From a checkpoint of a small transformer trained on Wikipedia: no biases in attention or MLP, 625M tokens.
MLP neurons of a small language model. Each row is named by its layer, matrix (gate and up: input weights) and neuron, and shows model dimensions 64-127. Each number is 128 + 32 x the weight over its row's rms, rounded and kept within 0 to 255. A neuron's up and down rows have the sign that makes its largest values positive.
After each neuron's rows, "fires after" lists the tokens most often just before its 100 highest values on Wikipedia text that the model never trained on.

L3.gate145 [123  95  76 217 182 141 189 113  88 156 116 116 105 168 144 101 168 127 158 106 114 132 125 132 155 143 158 153 161  74  55 158 158 146 107 157 109 111  95  66 130 168 115 121  98 193 181  95 141 130  92  98 162 132 154 105  99 198  89 141 198 108  90 164]
L3.up145 [151 140  77  94 158 107 142 165  90 156 138 102  96 141  80  97 128 105 115 104 153  73 126 183 135 147  98 192 178 115 118 136 164 159  78  72 165 134 120  47 121 103 152 135 122 189 102 116 147 133 147  66 130 153 110 125  98 201 150 168 112  87 139 136]
fires after: "ell", "R", "Sl", "D", "l", "ad"

L2.gate277 [118 130 135 114 126 132 106 119 116 118  96 118 128 167 134 137  59 135 110 137  96  83 159 158 170 125 136 137 124 111  82  75 201 142 171 135 159  70  59 118 114 174 133 123 117 150 122 115 116 133  67 131 166 125 137 120 104 114 127 146 166 121 136 122]
L2.up277 [112 128 135 110  93 126 158 110 120 161 115 122 201 142 124 199 158 128 118 116 169 102 148 141 142 125  87 106  88 107 121 104  89 119 137  38 143  95 166 181 142  87 171 120 138  26  62 106 135 110 144 156  94 125 155 184 142  50 118 118 104  99  48 156]
fires after: "B", "b", "According ", "based ", "comm"

L4.gate80 [126 115 161 118 125  90 166 170 126 146  74 136 102 146 177 141 116 103  56 142 211  81 124 158 158 120 131  87  65  82 103 158  37 148 121 158 101 172  92 140  89 141 158 119 124  59 105  99 104 111 170 107 147 152  88 131 178 115 189 113 127 117 134 101]
L4.up80 [119 127 107 181 158  87 148  98  97 121  85  66 163 134 146 142 119 138 164 126 117 124 134 140 138  98 157 175 147 162 150  55 128 109 145 122 137 165 147 148  70 148 132  84 175 104 117 113 103 110  99 111 117 111  69 139 206 109 136  90  86 133  93 151]
fires after: "|"

L9.gate375 [116  95  95 126  96 162  83  90 108 113 123 133 140  85 138 138 138  78 145 132 131 119  87 103 109 125 144  74 128 190 129 122 148 143 132  91 109 122 152  50 154 189  94 123 107 126 128 154 128  71  77  68 128 101  73 145 124 137 125 107  62 152 157 157]
L9.up375 [116  95 117 121 104 136  67 116 138 109  99 130  91 146 138 143 136 182 169 186 175 163 182 106 165 132 172  87 162 165 134 139 114 151 184 111 147 113 127  56 110 165 158 113 110 128 136 126  79  97  84 119 179  95  82 102 194 146 111  87  98 134 174 103]
fires after: "0 ", "1", "2 ", "2", "/ ", "1 "

L3.gate378 [103 121 123 136  94  89 100 142 114 112 111  90 122  64 204 130 153 107 145 135 178 100 156  27 116  92 168 128 151 151 147 158 117 135  95 120 118 140 102 144 121 128 151 160 146 134  89 187 139  99 132 135 139 126 161  65 111 162 172 166  77 203 147 132]
L3.up378 [134  94  96 117 159 134  71  91  87 103 119 150 175 163 169 118 160  95 133 112 117 191  78 109  95 132 109 134 120 126 191  96  80 144 155 124 159 117 144 168  83 145  49 142 141 169  94 112 122  63 128 177 127  82 181 179 139 105 211 153 125  54 149 155]
fires after: "a", "m", "re", "L", "P", "so"

L9.gate15 [ 72 149  84  64 159 131 134 139 134  43 121  82 153 113 145 113 132 123 137 168 129 107  85 122 129  91 141 183  94 155 136 120 132 162 115 120  78 199 139 104 174 168 169 106 167 147 105 156 110 143 139  69 124 144 108 117 103 126 164 121  94 150 143 159]
L9.up15 [104  88 153 174  89  70 123 131  82 114 106 100 165 122 153  82 119 150  94 124  97 156 111  90  26 131 166 121 123 159 179  94 135 120  98 113 194 163  72 117 171 153 148 163 136 131 137 137 177 153 119 132 172 167 117 132 106 131 165 221 155 152 102 139]
fires after: "re", "m", "de", "p", "a"

L4.gate117 [143 141 114 143 187 119  78 166 178 127  98 129 132  93 160 143  46 127 141 148 114 204 106  84 128 119 177 184  95 119 106 151 131 113 105 112 112 112 153 157 147 110 133 123 123 129 143 106  89 167 140 144 127  61 107 134 133 150 145 159  88 183 105 148]
L4.up117 [159 164 104 164 109 126  49 133 159 123 100 152 153 127 127 165  89 107 140 151 140 141 107 138  79 141 200 154 104  75  57  88 154 153 105 107 130 129 143 150 135 109 176 126 111 154 108 129  64 127  99  63 159 133 124  99  85 119  98 173 117 201 139 121]
fires after: "H", "h", "Ar", "y", "Y"

L3.gate624 [ 94 132 154  67  93 128  86 131 133 135 147 134 133 158 109 145 181  62 108 124 114 141  93 123 159 133 177 160 129  98 138  87  99 110 111 129 128  95 157 105 128 182 161 129 122 152  81  51 165 148 128 109 100 160 108  95  94 134 115 121 125 111 134 169]
L3.up624 [161 197 145 136 151  65 101 111 110 146 110  85  94 138 185 120 143  74  86  82  86 135 179 156 126 111 166 114 127 145  79 100  84  99 108  69 177 159  75 158 128 174 184 102 121 135 126 120 156  95 209 122 126 144 150 127  94 172 120 122 118 169 132 129]
fires after: "S", "s", "ex", "Ex", "T"

L6.gate421 [ 96 138  74 146 114 141 159 134  86  83 157 162 152 169 128 134 146 109 130 165 162 131  87 131 153 170 157 153 126  55 172  86 152 170 133 130 156 126 113 133 133 120 136 133  97  94 183 123 165 115 108 126 100  94 113  95  97 116  96 161 141 133  80 126]
L6.up421 [153 140 115 135 110 184 150 128 118 115 154 152 146 164 114 164 145 126 126 160 144 111 123 132 149 152  92  96  65 154  48 126  85  81 215 102  83  61 120 121 145 155 127  84  58  91 153 123 123 103 115 102 105 149 115 110 140 127 143 111 164 127 100 160]
fires after: "B", "coun", "Her", "cy", "b", "Ph"

L6.gate327 [ 98 112 133 134 109 150 108 114  98 143 127 137 143 133 145 174 145 128  86 110 149 142 164  83 152  53 113 102 159 114 118 129 141 110 132 112 101  67 168  54 150 124 158 109  93 124 166 129 131 133 121  51 107 112 117 117 123  99 140 147 153 141  99 138]
L6.up327 [ 85 108 168 130 111 128 122 104 139  81 183  78 145  79 108 121 161 135 136 168 150 111 105 152 157 101 156 178 139 188 110 134 188  84  79 136 150 152 111 149 182 189  94  92 119 136 107 140  79 113 161  82 114 101 144 116 143 157 199 129 157 114 130 140]
fires after: "\n", "his ", "wi", "'"

L7.gate512 [141 111  63  79 161  82 142 133 156 150  99 121 195 183 155 155 119 186 124 110  93 130 142 151  93  97 105 108 148 158 130 115  96  79 191 113 171 121 115 118 124 137 128  93 186 128 103  97 129  87 159 161 116 147 137 149 136 150 141 155 150 109 144 119]
L7.up512 [126  89 116 105 134 147 176 178 112  80 114 134 124  95  59  99 149 143 101  82 143 116 159  80  92 150 143 158 166 136  96  89  86  87 131 125 175  63 106 128 120  76 132 102 150 174 149 137 180 128 115 153  80  76 148 124 108 114 144 117 110 115  80  84]
fires after: "the ", "The ", "p"

L6.gate42 [ 82 120 202 143 124 170 165 119 167 166 132 109 115 116 160 134 110 142 104 124 114 125 138 116 151 158 147 103  83 129 141  97 136 146 112 214 109 114 198 151 140 122 167 134 106 142 102 104 100 106 157 141 131 102 157 132 103 166  92 107  88 153 105 104]
L6.up42 [139  92  92 110  79 146 160 143 150 178 160  73 136 115  92 123 141  99 111 118 126  92 137 143 176 121 145 103 149 184 112 144  95 155 152 188 170  99 134 132 191 132 104 125 166 125 121 159 122  98 141 124 115 183 144 158 116 123 115  70 104 152  96 104]
fires after: "|", ".", ")", "\n\n"

L4.gate133 [179 138 165  92 166 108 142  41 138 119 155 168 137 179 138 127 167 154  81 133  86 130 147 108 120 148 162 132 141  95 138  95 158 141 105 123 161 124 135  87 126 155  80 103 126 127 102 113  63 163 115 112 141 146 101  43 143 122 111 113 141  96 121  98]
L4.up133 [111 107  99 163 114 145 178 125 128 113 115 121 123 108 103 120  91 177 110 151  93 125 170 125  73 175 153 127 179 115 117 163 141 122  78 153 104 128 123 129 107 107 105 135 201  93  82  84 104 122 109 118 147 136  84 117 165  91 179 103 107 121 136 110]
fires after: "v", "ou", "bo", "ass", "inc", "Am"

L7.gate329 [122 172 140 126 129  46 177 131 170 132 154 123 124 158 206 174 130 129 155 133 179 162 164 131 142  73 123 129 167 152 144 197 146 149 154 106 114 163 103 131 125 147 138 132  91 109 118 101 159 126 125 135 181  92 125 109  39 120 163 129 134 113 158  96]
L7.up329 [100 139 149  91  88  83 205 123 154 159 110 155 157 138 132  62 139  90 181  84  97  79 101  70 111 144 142 134 141  89 165  89 115  74  87 134 115 141 127 100 126 110 160 101  86 184 138  94 199 143 123  82 117 145  70 117 111 104  87 177 183 127 124 110]
fires after: "| ", " ", "- ", "al", "(", "Al"

L6.gate346 [156 112 147 119 110 165 139  81 125  55 138 106 134 155 131 201  95 121 133 147 116 194 116 123 132 100  98 163 129 132 183 119 130  87 112 105 119 130 154 155  81 131  52 162 163 102 132 118 193 130 129 168 108 131 169 141 170 121 146 150 131 149 162 148]
L6.up346 [147 127 130 132 107 147 125 132 116 143 153  98  95  72 145  92 112 128  21  96 133 199 111  57  99 160  60  64 110 185 132 140 130 129 109 139 168 204 161 126 118 137 128 123 153 166 146  74 158 170 127 117 189 131 144 163 148 142 111 151  78  98 154 141]
fires after: "=", "was ", "inc", "| ", "- "

L3.gate598 [116 142 167 152 114  84 156  73 157 118 146 143 164 167 115 151  87 118 110 108 109 146 150 137 157 133  81 126 117  79 154 133  98 103  86 182 164 133 136 134 240 142 117 158 150 203 157 143 125 106 116 128 131 166 120  94 178 106 139 133 124 162 118 130]
L3.up598 [122 119 149 204 183  87  68 127  82 125 113 102 136 110 146 120  82 140 184  96  95 163 183 131 131 101  84 131 132 117 161  96  94 120  98 159 183 134 137 138 131  99 133  99  88  86 153 120  74  88 131 126 162 241 147 156  86 155 120 148  71  96 187 148]
fires after: ".", "of ", "ft ", ","

L3.gate279 [170 107 129  88 122 129 130 139 156  95 126 151 111  89 156 101 134 146 143 142 150  79 130 137 116 133  77 168 172 140 133 123 124 151  86 157 166 122 178  64 183 112 127 104 116  95 177 140  74 189 115  84 139 126 145 108  98 146 111 200 113 129 131 115]
L3.up279 [157  75 153  73 148 154 143 133 101 105 114 120 170 134 154 138 133 140 109  96 104 205 166 144 121 121 103 150 135 171 178 134 115 195 119 107  88 164 116 123 163 110 111 134 112 133 148  72 106 113 155  70 190 126  94 157 148 112  91 112  81  63 134 156]
fires after: ". ", "\n\n", ", ", "\n", "or ", "Un"

L3.gate312 [111 130 158 145 145 120 143 158 127 130 145 160 100 124 126 155  64 119 105 145 108  94  53 104  71 128 165 133 132 114 136 157 140 102 118 133 103  97 157  61  96 168 161 123 150 124 103 182 163 174 123 139 160 145 100 136 123 135  95 119  99 102  94  74]
L3.up312 [ 77 125 101 125 102 132  98 105 142 194 154  85  77 116 189  78 129 110 144 148 106 104 180 119 120 133 138 149 125 117  91 107  69 138  96  69 124 150 135 106  85 101 193 173 105 175 177 107 140 230 109 138 141 121 136  95 112  81  60 142 142  90 150  91]
fires after: "Batt", "F", "sh", "w", "H", "f"

L2.gate57 [ 91 139 134 136 103 147 122 152 138  92 177  95 126 122 138 105  91 149 149  91  94 102 119 159  76  77 130  94 129 101 150 129 165  99 102 100 176 204 103  79 126  87 127 155  45 126 107 130 128 154 134 139  79 210 135  83  84 116 129 160 149 133 103 152]
L2.up57 [ 69 141 119  97 106 170 118 110 139 116 157 158  80 139 147 103  60 188 154 111  70 171 152 178  74  96  99 156 135 191 103 133 178 113 100 144 140 161 129 122 131 113 151 173 100  68 119 139 156 160 149  90 112 170  56 114 153  95  96 173  86 142 120 143]
fires after: "one ", "St", "F", "House ", "List "

L6.gate574 [ 45  90 168 119 129 139 148 141 124 121  93 149 148  79 136 146  87 188 101 122  74 121  88 165 149 140 112  98  95 163 135 239 115 111  66 196 164 151 125 153 129 131 123 122 131 134 132 120  97 189 187 106 109 149 134 177 106 177 145 180 103 116 193 128]
L6.up574 [107 102 141  80 110  93 126 116 114  72 107 117 186 174 131  98  96 102 140 110  89 104 104  89 155 133  67 156 132 134 120 157  92 138 142 144 175 112 100 134 175 106 180 139 113 101 131 148 106  70 144 197 142 172 155 145 136 124 133 182 107 136 164 126]
fires after: ".", ").", ".\""

L2.gate270 [ 38  89 104 162  92 145  99 154 186 169  89 120 156 141  74  83 123 167 113 121 155 146  75 146 110 190 135 147  47 144 128 154 108 130 141 164 130 135 143  97 116 125 135 134 171 131 148 106  98 140 122 114 175 196 149 143 158  79  92 129 147 105 114 199]
L2.up270 [134 162  65 170  99  77 148 119 163 146  93 116 160 136 165 143  84 112 148  93 101 183 122  91 133 138 104 118  79 148 171  97 109 157 121 182 121 119 146 132 139 142 105  95  88  93 147 189 160 117 137 114 142 174 124 165  63  67 107 107  98 131 132 137]
fires after: "==", ".", "\n\n"

L2.gate241 [ 97 145 112 151 108 140 132 135 158 137 226 142 143 110 156 199 159  77  64 131 123 153 123 126 138 125 132 179 170  77  89 133 122 152 117  71  87 107 144 106 109  62 131 141 125 148 175 168 172 133 116 141  63 102  69 168 150 140 125 129  99 137  85  74]
L2.up241 [125  73 110 159  77 167 162  64 149 146 187 165 118 132 160  89 138 121 105  73 163 124 152 143  77 121 152 158 161 167  74 153 113 138  85 156 117 173 136 110 141 147 121 107 121 155 201 145 155 152 110 111 117  63 121 148 143 126 125  62 117 202 138  46]
fires after: "'", "g", "ers"

L3.gate541 [118 130  99 115 155  34  93 143  64 172 158 155 129 138 127 114 162 170 117 165  64 123 136  55 123 158 108 164 133 135 116 147  76 121 137 193  84 131 146 128 142 159  94  86 123 113 168  89 176 128 176 138  91 146  54  85 117  89  77 121 104  43  71 164]
L3.up541 [209 168 126  89  62 120 143 153 129 164  71 147 178 154 147 195 136 151 125 122 119 158 108  92 130 111 141 105 125 114 150 143 145 102 125 159 107 186 147 108 146 150 145 130 117 122 191 131 106 152 103 168 144 110 100 170 136 111 157  94 141 176 123 131]
fires after: "\n\n"

L3.gate383 [ 98 130 121 113 160 158  90 109 135 130 126 173 116 150 121 106 135 188 108  86 151 131 157 115 153 107 118 134 140 123 133 182 108 166 104 180 105 149 117  90  81 108 133 114 106 143 147 143 134  87  62  93 117 206 162  95 152 119 106 184 202  83 179 110]
L3.up383 [137 112  70 141 130  85 109 115 136 103 170  93 110 110  80 132 153 139 138 144 136 191 117  98 101  66 114 151 155 162 163  71 128 130 158 161 142 144 161 154 162 100  87  84  75 110  96 146  89 104 130 151 170 125 180 115 143 147  92  76 172 117 140  60]
fires after: "Al", "was ", "al", "L", "l"

L7.gate131 [110 121 136 158 142 156  87 139 102  85 227  94 163 169 115 143 100 155 153 103 177  86 143  95 157 160 104 165 200 144  94 107  85 107 161 195 119 145  98 172 103 138 100  64 193 126 174 110 169 143 140 124 118 115 105 145 144 136 117  90 144 169 115  82]
L7.up131 [ 93 149 143 122 116  68 152 131  88  98 109  75 175 107 121 181 130 176  94 127 174 136 148 156 164 143 122 130 166 165 119 130 116 148 128 108 148 105 140 139  60 167 108 154 137 125  96  89 176 133 108 118 120 111 122  98  89 138 158 104  99 143 129 110]
fires after: ", ", "It ", ". "

L8.gate109 [152 124 145  91  78 156 159  65 174 125 134  41 113 124  80  83  92 149 108 155  81  66 133 145 147  78 110 227 120  93 138  80 132 170 153 164 157  92 100 120 111 150 119 120 119 125  99 137 163 134 157 165 161  89 144  65 202 139 126 117  99 120 141 161]
L8.up109 [121 183 130 152 120 105  90 138 148 114 133 109 130 124 143 118  84 118 124 118 128  80 116 109 128 115 122 151  87 140 144 151 119 116 137 125  95  92 127 109  36  73 148 108 168  85 172 120 104  58 103 143  95 150 154 149  99  80  82 159 174 123 109 145]
fires after: "b", "B", "L", "l", "th", "H"

L4.gate468 [137 150  96 184 107 131 174 114 119 111 132 193 159 130 168  93 140 112 129  33 108 107 129 133 126 126 183 122 181 138 125 123 169  62 172 149 211 120  97 147 104 113 102 139 113 153 140 150 117  24 161 137  89 114 128 118 121 121 169 139  94 172  92 158]
L4.up468 [139  96 174  87  83  87 102 143  61 164 135 173 148 128 132 107 163  81  71 185 141 139  64  73 170  72 107 180 138 148 173 138 138 135 153 137 149 132 191 157 100 170 118 150 103 115 131 149 133 161 162 163 128  62  96 101 119  99 134 169 142 153  93 104]
fires after: "M", "An", "Mag", "Am", "in", "Cam"

L4.gate456 [156 129  95 119 129  82 129 144 110 115 111 112  66 134 182 162  96  93 108  65 134 118 154 117 106 137 148 192 129 115 124  76 179 124 121 143 141 207 112 117 136 151 141 103  90 168 116 110 225 134 112  89 102 109  80 100 107 106 123 114 122 161 178 106]
L4.up456 [142 170  78 134  87 129 145 148 130  55 181 155 176 133  95 173  81 155 114 145 153 162  85 196  96 102 146 132 141 190  90  99 125 116 145 112  84 157 133  46 134 141 197  64 104 141  79 154 160 155 137 138 156  58 146 117 160 185  90  73 117 151  96  99]
fires after: "D", "d", "T", "g", "ock", "t"

L3.gate212 [170 124  92 130 108  63 144 145  91 117 141 199 103 139 156  85 118  75 140 152 117  97 148 109 128 163 150 164  77 113 116 150  84 103 128  93 125 154 128 127 136  97 128 148 130  92 102 143 115 129 172 151 153 131 160  91 167 200 166 152 142 134 139 144]
L3.up212 [106 142 136 100 143 155 118 160 148 191 157 136 115 160 156 150  96  80  64 134 141 196 110 195 117 124  89 136 135 125 111 140 136  97  95  59 187  82 168 143 117 124 144 103 100 136 117 113 167 113 113 115  83 129  85 116  96  98 174 128  80 146 110 128]
fires after: "of ", "ew", "Un", "H", "un", "L"

L4.gate637 [ 99 126 110 128 115 148 130 124 124 151 132 140  88 132 154  98 173 130 111 113 171 123 177 132 179 165 148 139 124 144 166 154 153  84 158 173 175 163 163 156 117 123 174 156 122 111 171 165 132 161 151 112 150 141 182  55  72  90 132 115  69 153 129 110]
L4.up637 [216 147 138 156 115 101  61 135 112 170 118 123 132 140 196 103 150 103 122  74 119 177 136  53 207  77 162  83 145 132 143 209 113  91 141 144 168 127 104 170  78 130  89 192 103 175 101  76 164 113 133 120 120 146 100 130 110 133  62 186  98 142  83 111]
fires after: "as", "c", "occ", "con", "rec", "anc"

L3.gate141 [132 148 131 126 156 125 121 145 141  87  82  70 112 154 163  84 141 131 143 154 122  97 168 152  64 123 170 151 165 185  89 132 101 216 117 132 111 131  76  94 156  92  99 149 153 147 172  82 168 150 117 118 114 137 168 129 141 156 101 163 113 134 106 146]
L3.up141 [ 82  65 154 141  95 111 173 134 149 119 116 150 165 116 155 140 178 115  83 115  91 135 173 124  68 180 132 110 135 137 122 121  94 142 128  75 209 178 142 123  96 107  88  95 158 149  93 120 210  91 137 137 160 119 100  71 139 139 131 108  83 117  88 136]
fires after: "the ", "The ", "st"

L8.gate386 [101 141 129 163 117 118 138 138 169 120 204 127 145 132  78  85 152 126 152 154 151 132 159  90 171  79  98 100 139 157  99 222 160 108 159 123 111 102 123 136 128  80 101  87 139 148  67 133 153 105 183 123  92 148 177 133 137 155 136 170 156 151 149 113]
L8.up386 [174 126  94 135  83 134 134 100 146 137 122 121 153 105  84  66 102  98 124  93 113 137 164 110 153 117 178  84 158  84 114 247 138  85 154  87 155 168 121 106  89 134 150 165 122 144 142 104 134 140 147 110 129 131 135 192 126 159 143 162 123 148 129 124]
fires after: "C", "\n\n", "c", "con", "Con"

L7.gate116 [ 93 114 157 131 156  96  80 110  94 157 117 120 146 202  81 157 174 129 116 111 120 130 168 102 163 191 153  96 171 140 167  96 106  90 152 110 156 122 153 158 111 154  98 116  83 189  37 180  93 116  76 136 103 107 107 139 168 139 117 147 138 120 102 162]
L7.up116 [102 170 142  69  92  97 143 134  99 141 214 144 128 147 125 118  81 176 158 110 146 146 181 127 134 125 145 115  97 130 101 111 116 140 129 104  91 158 132 186  90 136 141 106  85 143 147  95 126  77 186 164 150 120 196 134 118 172 128  57 101  98 113 166]
fires after: "T", "Sy", "t", "ar", "Tor", "S"

L6.gate175 [ 55 136  81 114 125  82 120 135  67  88  96 167  91 145 112 127 162 235 130 143 141 115 145 139  75 150 161 134 105 209 123 151  81  90 110 168 137 109 174 107 151 139 128 103 144 100 141 108 137 113 138 125 161 139 153 160 111 161 138 152 144 142 165 146]
L6.up175 [100  36  88 148 151 145 109 131 119  80  93 130  65  71 100 152 138 135 101  96 161 133 142  92 103 115 157 158 115 121 115 156  86 135 125 144 200  98  94  56  66 119 118 106 106 114  97 127  76 165  91 144 164 154 130 130 144 114 117 170 130 149 140 128]
fires after: ".", ".\""

L3.gate537 [140  92 151 146 146 121 166 101 139  84  82 149 106 170  89 124 104 141 108  89  56 125 127 142 116 146  52 112 165  96  88 129 136 108 107  95  90  83 138 162 146 128 128  82 111 179 137 110  69 164 153 105 147 194  93 105  89  74  66  70 148 139 103 118]
L3.up537 [172  85  99 108 106 127 135 139  94 148 108 120 137 120 103 140  93 119 152 114 198 105 148 156 121 135 133 145 140 110  78 121  88 139 170 134 139 165 209 128 133  60 113 172 130  74  74 120 112 167 111 141 116 113 138 118 128 129 142 188 109 124  91 111]
fires after: "pro", "ear", "For", "bo", "ou", "li"

L8.gate361 [128 121 120 130 154 148 169 140 140  90  97 145  98  92 132  93 151 135 111 179 184 104 179 104 137  97 145 163  96 119 148  90  81 185  90  81 179 134 163 106 157  54 106 115 121  87 115 143 155 185 122 134 112 107 111 162 159 102 144 120  84  58  86 105]
L8.up361 [116  65 131 144  93 145 203 147  98  72 107 137 114 120 141  64 178 139 102 164 138 122  92 136 171 158  80 166  66 110 156 111  62 160 147  92 178 143 136  93  99  70 130  81 161  72 125  90  94 149 113 118 131  87 126 114 127 130 203 141  95  97 132 150]
fires after: "|", "the ", "199", "197", "early ", "198"

L3.gate40 [152 121 137 109 111  93 163 124 120 180 130 160 134 150 150  85 125 118  75  86  95 131 164 166 120 140  89 102 192 169  93  98 131 143 150  80 190 107 178  96 173 130 107 201 121  82 143 137 144 212 126 128 174 136 147 156 105  84 129 158 154  73 156 104]
L3.up40 [142 160  83 126 204 144 136 157  88 177  81 108 125  92  44 130  86 134  53 109  92 143 190 115 118 112 130 136  95 104 125 101 155 171 134  98 150  76 138 137 101 122 109  73 112  90  85  84 125  98 122 133 123  67 111 132  79 160 135 111 177  94 180  74]
fires after: "the ", "The ", "ter", "expl", "Ser"

L3.gate134 [155  83 128  96 138 142 130 112 107 134 107 114  83 175  68  80 141  63 125  88 202 142 102 129 162 130 100 114 163 118 149  95 190 109 130 153 150 128 126 121 113 203 158 103  74 148 187 147 185 123 178 145 130 151 151 138 140 126 132 115 143 169 135 136]
L3.up134 [153  96 129 144 138  92 216  73 113 161 139 120 162 106  98 111 117  88  98 105  79 110 175 137 165 103 155 121 132  98 125 105 159 158 130 124 150 107 151 117 185 109  70  79 126  78 121 149 142 104 189 101 125 127  83 138 149 171 123  93 116 105  84 189]
fires after: "G", "g", "Ad", "D", "ad"

L4.gate191 [163  93 153  92 141 159 114 106 112 128 168 123  57  90 154  98  97 136 155 178  90  88 121  88 125 124 133 145 178 172 116 118  98 101 108  69 109 125 171 154 150 170 157  94 104 138 114 176 117 122 108  62 150  96 105 150  86 223 104  96 173  88 148 111]
L4.up191 [109 118 155  85 161 133 158 165 179 138 114 173 107 163 153 123 164  77 133 100  96  76 150 166 147 159 114 101  63 134 139 119 137  77 125 130  57 128 180 197 152 171 164 128 120 105 187 106 138 168 166  77 189  88 161 138  91 149  73 148  84 104  92 114]
fires after: "f", "es", "F", "occ", "li", "ef"

L4.gate202 [157 125 149  96 113 146  65 128 162  65 122 124 111 176  70 114 102  96 175 149 163 118 219  83 159 117 163  48  65 148 123 143 173  99 132 146  80 185 162 103 111 148 103 128 100 152 110 137  71 144 117  64 190  94 112  89 121 128  93 168 134 121 142 169]
L4.up202 [127 103 116 116 147 119 151  96 218 105  94 136  97 185 128 137 139 110 158 177 150 106 149  70 163 119 153 185 117 154 183 120 176 127 126 143 121 109  96  95 113 161 129  93  93 169 120  87 125 179 141 112 163 171 129 169 162 177 122 153 128 167 107 179]
fires after: "0 ", "1 ", "3 ", "2 ", "4 "

L6.gate340 [171 191 134 101 147 134 109  78 119 139 216 162 138 110 102 112  89 174 118 188 124 104  97 108 178  97 123 157 127 122 139 139 142 119  74 191 181 151 138 117 106 174 103 130  98 184 181 122 143 103 162  89 127 107 103 157 120 118 126 124 151 140 163  90]
L6.up340 [117 112 143  64 135 143  68 119 146 109 144 127 176 118 120 133 178 155 129 155 199 166 148 124 125 172 123 162 144 126 200 150  83 137 163  62 101 100 152 158  92 147 142 146 142 148 113  78 124 103 129 107 147 109 136 198 137 103 127 145 130 215 146 129]
fires after: ", "

L4.gate179 [ 79 125  75 107 148  93 137 149 121 152  66 153  99 106 116 133 125  93 114 178 126  98 134 156 118 150 117 150 112 122 176 119 102 137 150 173 101 158 124  98 150 138  89  89 152  74  98  60  87 175 200 124  79 145 110 151 123 158 114 188 130  95 102 171]
L4.up179 [ 68 157 105 135  97 110 124 119 188 114 167  85 184 139 160 157  74 132  73 190  65 180 160  82 125 145 109 154 158 127 150 119 100 171 101 124  40 148 153 111 191 142 131  78  93 139 146 160 188 117  48 115 107  78 110  76 128 161 110 123  64 138 154 140]
fires after: ", ", ". ", "\n\n", "to ", "that "

L4.gate402 [115 112 101 135  91 122 127  89 107 171 127 130 117 168 109 105 168 153 138 113 120 135 137 185 139  84 175 116  83 168 134 104  95  97 136 114 139 132  96 204 161 110  61 129 116 176  99  47  73 136 138 120 130  82 130 120 160 142 118 143 155 148 151 163]
L4.up402 [123  92 190 135 120 123 114 127 127 164 112 161  97  57 140  95 123 108  98 118 113 137 104 135 123 110 201 167 159 129 102  99  77 158 162 145 113 123 187 124  95  76  84  89 147 194  72 136 112 107 158 131  99  60  91  67 113  96 147 138 164 147 152 171]
fires after: "It ", "the ", "The ", "This ", "e"

L2.gate240 [137 132  84 118 155 139 138  94 159 137 150  97 126 121 141  96 108 136 122 117 135 196 157 143 159  60  97 161  82 141 153  90 119 160 157 204  88  93 134 106 132 122 137 125  93 108 165 139 181 155 129 140 158 139 142 117  70 129 164 151 158 112 123 112]
L2.up240 [157 100 129 144 119 118 164 130 135 101 165 202 118 124  96  84 128 129 144 110 113 154 141 142  98  65 157 133 123 125 109 117 173 120 138 136 124 159 128  97 110 143 156  77 125 102 110 131 112 109 165 111  99 118 134 152  77 146 155 113 181  88 135 121]
fires after: "L", "al", "An", "up", "l", "Al"

L6.gate69 [161  74 110  72  74 219 101 108  95  96 140 158 129 123 110 112  39 138 112 154 128 123  97 123 160  79 120  91 156 171  82 103 186 114 169 161 123  97 161 109 105  90  69 178 115 112 179 173  68  98 176 148  92 144 167 105 160 160 152 161  86  95 158 133]
L6.up69 [130  94  80 131 121 130 211  85  92  65 132 141 180  81 180 111 141 159  72 128  94 137  90 191 103 148  88  94 138 130  83 127 131  89 111  94  74  69 164 144 152  98 103 134  89 126 111 117 155 110 137 159 172  89  68 143 127 116 109 118 137  82 139 121]
fires after: "| ", "place"